Part of a small language model's weights.
Size: width 768, 12 heads of 64 (4 for keys and values), MLP 4608 squared ReLU.
Architecture: RMSNorm before each block, rotary positions, no biases in attention or MLP.
Training: 1043M tokens, 11308 steps.
MLP neurons of a small language model. Each row is named by its layer, matrix (down: output weights) and neuron, and shows model dimensions 48-175. Each number is 128 + 24 x the weight over its row's rms, rounded and kept within 0 to 255. Numbers have three digits each.
Before each neuron's rows, "raises" lists the tokens whose logits its output raises most directly, leaving later layers aside.

raises: "ino", "oc", "y", "et", "ir"
L10.down1951:131119090162144145076126106146127116106118129107107096129140168104100096121073119184174120129148082123127149166148110127128120117084117154106161131124140121144145114151142130099134124122137140135084108099116128139135089105134138190120121133127165171136129153085155132124118140114136131120129147182095142160135152091161108104129108114135133088113135153154094137121152138155180106160143

raises: "ers", "ians", "ership", "ists", "ies"
L10.down1461:153129117112123122150166167142138121083063151144135130103107114139115115131100090153148111096090106129146109111102128134146152103096116140097143097151109112186100153114138160159145203086154099137145109112113176153115157133086098147148153101149075134094135118154135112092156076146139158104113134138102130086143113112151130113151120118132136098133197091135169180096146119135157111175115

raises: " N", " Ob", " A", " Def", " Pol"
L10.down20:139124120169112121144127118166106146119171113130135129120159088121135110122123165118158127135127106129159153116094088145151152148139146123100103103190083135154111111131109109114158084125134144131124107064130127119141091070152093084127104105123109131127121103084139092130144125139117123149095138169136141111112156098133114112144147142152132132113159108144156115110085125122114115145147

raises: " E", " Mon", " Mag", " A", " Mal"
L10.down301:160148140113134122106130104131138128129128126111151131159095144132104104109090209109138134130162132073118118106123086101129124091142098123179096104189112086126163146104093171077148107121117147126116128089167117131080111174099127126110125135146131133088141092171069154101112139138123103118118149144145140136081171144130172134106102107115092146105139135126145128145107115134086144129110

raises: " current", " present", " way", " final", " previous"
L10.down3255:122125108117128168152116149092103128102147115125086190101133154129128162129098105101101113095110134158168123140157112120153138112118127098123171171132189150137154077135119146164118148158122141116138111138155145119145129129122172182134161116134129119102157148145156103131102128127130097107140102154144135135094152160146178148138151094168179141149125155110170111141103156144141125106133

raises: "ant", "ante", "ants", " by", " found"
L10.down1034:152113139123130118123134135133176157140099124102118118119149131120173146107136151150111148130095150118184096060099125120124176109117127105156121131104116095120094126142133120162118121127132157144146145090113144162138143174155131123126148121110135162106130101097129111164109137113126053114126124090184142139154124143122145132125134082144121124167124109104116131153081140089129092108135

raises: "ector", "es", "ule", "ire", "ole"
L10.down1444:140111129136153178172152151117129140128117140163091188137134139169191104107089152123118119123099121115097139091127086155172124104097180122131145124097144118126156121122138141159151113113138131118065151096140116120127148092113143109113126154121153127148136139133118173148110177116151104154149128149102130133138136061107098109130148146146120154136133103108134152106099109148114125129168

raises: " listed", " added", "inc", "iss", " voted"
L10.down1999:118088137173116141104135118153100098128161110115095124145153117123120105137110095116106139082132119132129109170102107139100123141083130060139130114124052120156131164148136124130171130132085137128138109152121172128133118155114110111166150099164131141144098168128099155096141130139131121151134129092110140141121161133130116102099094130165107090144070161179106107135124132086075126123151

raises: "ir", "al", "ro", "all", "ll"
L10.down1354:130099138103133169132106120150079158144131090130132190151148096138110134112145135126130151141089113161131134106142110115161118073152170088133116163108107150142107160124088139100124127090131135113113129122142112134163171103136132143093120110081120140093120109094108102149102108126148124154170156170124147138117108150136141127117153150090129113150121165128181172124124136123132131159138

raises: "ments", "ment", "ped", "bo", "oga"
L10.down4260:125143113145129180134155137143133143202146103135145107134098108137104137147133143152158124119185127148141145092113134146119115144139114145123141087102131097161122114094130123101170101087101150122096149142151128132132096091077108122175121123120149132133129132142124156135106114106145140091141105164127178091171098194123131115084131081122075118122192123114103104121106139137126132122127

raises: "ir", "iro", "in", "ima", "it"
L10.down1763:138151095122146115115105102119141105157146126134124140120138135122127118114120153121120135141131092172129117141150104094109122118138089165122155119133142127161108156145145099142105151125186117134103172158138136129099127126144108113102136164134162103100150136141113145122136131157130134103129120132090111160127134107135118147130138150142135158099152127174121122099086110172088131132128

raises: "D", "'", "’", "ho", "Ch"
L10.down3749:129081175108176059128112126132118143102096137129127118126116118081113126079164137111112138122115107094158116133105130120117151151166165115144105145165070113159095077115148088123146124148131113181156132110164067156137110118116197142174135090110140122182097150101123159115123173090111125129113151125125096155119144153153135130156126116135105197153130107136124121123083135119152123094175

raises: ":", " from", " or", " between", " that"
L10.down4228:122098107134143129085128117126179160140128079090126144144123138120093106134170155108108114138143089125105102136138118174139130135103129096119160156142147129115139102126151127091160108126119126141127126091131114078149129180075095114088131078141114112150127154148116108153158113122140119133131159149107106131130130078111139121116160084167090143129112124122165147141110139142150133122149

raises: "ity", " between", " around", " about", ":"
L10.down376:079095131102130133112124122076132127123113105109118121139139114145123088116135126148131124107128154127135096139139137165136151135121090143107160126118135111106104149161122106126134138106107141125152106206118126104157144139086091125097151111137148163112099109108130119134108108139175159165113115160120122130131183099108132124159122141154138141117060123101133138117123146166125123097123

raises: "f", "it", "itar", "out", "ita"
L10.down751:168153144122114136136120138139119153115123120117104164115175129122106119132133099126081121111144135114118114143137130131108096145073117122107089148126129149145133139146149092116115096151137137160124105109122076116121100079130184098146084112107122131127158093167098172137130138111127157114194133132122118053155130091138095100119121182144131176113122146148137144119122135111063143115152

raises: "cess", "cer", "ently", "ated", "ates"
L10.down3840:111145118109110137134122114080116127134144131115137132152125147125157112114147123131125127137079094112125133181140109113132137110146127142132127150199146106128130120147129126153152094108113130097106136107088148139120139157103146167146110128091128093089122150123164161128091149138105129149124129115118093136171122110100098120145162107091141109157125086134152129079116169181149163104148

raises: "ery", "ies", "ord", "ers", "yn"
L10.down137:102177127117134081101136108129143140098072123143143139110125153141199123107118093103138150103114154140117151137132099170105100132161103138086143088148138155129171130135128128135130091112102122135100114149112167120081118097056122112081128098105131140123146136143110149163075144133155144162141068146131115138153123119086102120115087106144170128105126126098124108087109157127146126125130

raises: "|", "-", "on", "\")", "R"
L10.down2623:100109139128130143109142154089109140127125136163128151144100141085135138116122124125119150107128094086148148093105148124093142108130125086118145107133159123152140117141102132109143110142154133088086128155090075114070140131110119094116144124177142127131122148136133137131128090128067099103124116146112095142150146128144137097117089093082118137142104107120146125103146132171145141144101

raises: "ises", "ishes", "ates", "izes", "ends"
L10.down983:143130124161120125155126120163102156120126172134131105095097122140122146154112165093131119200124137107153141149171082127139163102121115131148130064150146116144109164139145114126131134162130129131129116077126168134155125162122130109130102131099092112120158165139147090145129107144124091128129117136083085092072172115128099131145124127070106110157150124141102142136129144135122169106154

raises: "ole", "e", "ol", "uns", "ood"
L10.down3855:171134120096137086101165153135135117148118124126135162111075104101129161078124111129168105140113131137118088153142152092127143115144150074133125118141110112136118126119119102127123163133170109102126133128099179098121141140115111149121106128145171136100126136116095159149097160117098093112099132126093104146107112137129141120138133109170089130096135126164107126145094142081130133116129

raises: "ance", "ef", "ney", "ain", "ains"
L10.down4227:157105113153115167159145136135154147129136135154167130115125098112114161099147115174135127140117169150119110121172147168134127121157174097102136141125106115097182123124140087166134117111099166108160144142119165149126092147121104147146160117117119119126131141112140160164141134168122137142139146176101120122130173144157138102081156134158069134131133154115153142144115139194128097133098

raises: "ala", "k", "ur", "al", "am"
L10.down2809:133161125117143139098102123135135133140099150091141111118148106106108119149106171164187130130129083156162135152155164130141108151125159118113106125110128152154145168102124107138129107153143151109103113162151113130134104113158108104117141143144169163094107137126162112151119098117116122143109121172171151130169102090198132108136142130127143136130141084147142110159102106130124125149112

raises: "ima", "im", "in", "ins", "iz"
L10.down685:074136094103131153083068116115139096094140128131147150145150121136176116115151122131154136134118104159145105143141080137112142135090112141122092131134147116122181140111137162107136146065187131134118144122089116092119119137196091094122095129140117116167158147148160097142172172141145130142158067117117068109091124131116139103130106163120117145129141129160131107101142131110124112066142

raises: "al", "aded", "ard", "ala", "ali"
L10.down2093:126116113134175158102118106105125128086101110088073117172143091131119124142181123120168142138141115118160121163116097107124116123137129105107121168164132142157124140131117178111157116135120169097146151115113171156114149154146110084131077155135134108095114165132142123114130148136126139118153101116126127199179115131176161122061138138177141133121117112115124155172100128129112125164124

raises: "imb", "am", "aw", "ams", "og"
L10.down2556:137126089142101103093134080121106134118119107100128161111120108131101100140095119110128107101144119153143112130163085142156142160087129109131107137133089120109156138085124118144085125076158134141120105137121094119132185118098116134118113121142130114148106117168088108157170119124113121102153127116093170130099109116141174106142160084096140162115103140128118132144137154125097133157094

raises: "ately", "ctions", "arily", "less", "ction"
L10.down3668:146095087123140105124131118176159177143135099180121139109078180168143133163110107141112138126136087114111117097137145119110174132138103150105181110134139177074147118133142137107136109131109155135119110157146146140104157132161118111146110110130137112149121142122170155129145157120129144145087172132116163130096137117091133143114101126118156117140126076117104120081094126139115138166108

raises: "co", "out", "ice", " level", " State"
L10.down1477:161091128116150131093143099131125116118101159106136122094102106164114093139120124141158131129151131125166129149144089123117131111094136100120161100131098114153104122144145123090165114127136114168159133155116092077121131106076144083092136095095133165151156134105122135127149087145138143195135163121183144150149112168162144142099133154096128132146139121104155123117119106151124098118111

raises: " completed", " finished", " complete", " mat", " def"
L10.down2378:136121192148134109169133132159107128110177093135104092146104131142136153134095143150132152118093158154150115116116113171134141153124139093137114076124123113141132128096081146128147129128097132136132068102134132105121148138139080111156146100109123099143113105133179113091145143132121091137125143122152149153135115098112142086123140125127106112141147135153099111120136133103145151104150

raises: " E", " A", " W", " H", "W"
L10.down1498:105161125123155160137100104139130146163134097095146132131087132141129146138135132124160130150120125113154127094144095094128139114125126098138156131157097146121119131092144165108066127130108165124138106135158177155046122131127153102156124119110156130116140115135114095123123107158175127118165130108173152140158151149130156111141138170096166118133124087143134129138144131096148109124119

raises: " place", " take", " took", " have", " way"
L10.down2633:144114171135049155145109077099171114141131109153106111098145084119115145133162081134158133126094135110118165132124100161110127101154141132117121162112173122119139105117173101170130159146147168152106143169097102136116120100155145087094140143121137150137128111117154133103160152158137148137095112110137159108140155124119126100076113138132132096166133125128123166131108124128127181143124

raises: "amed", "ely", "ak", "edom", "aking"
L10.down1953:169146125146160144137133106107172140085140149125121118111131112115135092114138141092122125133131157149113161113123140128155129124096101115136093145127148123129197131098108154126101128119088128152113121128107134128112106112129132117124131154141132109131095147134114135114119125106072108179162160148142123179109102137147127109118172150120108070156161099143130144154123149142108141149141

raises: "’", "'", "ild", "atch", "amb"
L10.down123:111120128125139126111115112114137127143125157116153134159149141115129155094126150161148179159132127083113162103124104088101114122113149149135100116154121120144129077155133107163092138155136141138105122115132118119141141132133155146151137164139100100150138149095120161121087127118107097149106158116103088120161148093120150150098117168173149148169125121071126125123134104143134144162103

raises: "—", " South", " West", " East", "che"
L10.down876:146131123142127134070129089119106148146127099128135114118134096131154095129133149135111149124157076087159152105134142137082129132078148126159122117144147147170161107143149125146112134165156127105161126144112134111164142089120117161155107094156128085123101152121076119177113099116116114111175142123124115116144095163091134138092103141115118114109114151161125105069095156123100130111115

raises: "ers", "ters", "s", "ies", "lets"
L10.down1273:118109152109115155139108142123142105104111186105146116091090179149136146136120158129119126094123097140192121112092149155139109162162123132102116130136168155120128151079134160115161140112144092158076123159138133158150144069084129111125145110119135103097144120132076150125134116136130121139096103155106127108145098096148161097148104116131121116144169091106134121082103092098160135128182

raises: "ll", "ren", "ro", " Apps", "ck"
L10.down3553:148114127127171156137144127092133109101144126113160111077124078129121136123165158142146138100077106126158130148153143083169088115128130145157101152133106130142137165132115136136157107093140128129112157107159138170162100129136120178140145141121150146149155148128148122126141111135143141128148129108134143149114142158132175159123118164119123143122117147162116123101096154136145110122166

raises: "ise", "ace", "line", "ope", "ize"
L10.down1906:124129104126155110109104129191103137101168144155167126143161148162182120141161122144120154139104134113116111108091118083132094140120132100152118174114104131099071146087139166140146153132151135118120152138112153163097084125168135107112113112123169119154148158117131119104124094102141148108117151096142120159106132141125105119152100129146077155147122089119129128109173112150108136148094

raises: "-", "ers", "ies", "ly", "an"
L10.down4398:121101125092082145077129162167110120131144142139140124109142122169137125099150162112124132140128084174164099144136078117102133124130125157132143088119089119112156136124168113136175144140128106133120143130129162134147111094117157130105169069147145157157119114107088110128130075139112132108119137156145083146128126111163158155127131101140115136130167089119145118154101143099131126139151

raises: "ers", "ere", "eries", "ute", "eration"
L10.down3962:115107111150164135127178146126101130127118143156117110090111153127116107166160131111139133117140169120155152089115102145163157138159103140123155110115122157130121089104117093127128133127152127164097150105118140130148128119106133148105101149124111121083099156127162150104163111103126155127126133107131139124111104166130152131124138135089161110164123136115103102113110173134133097149128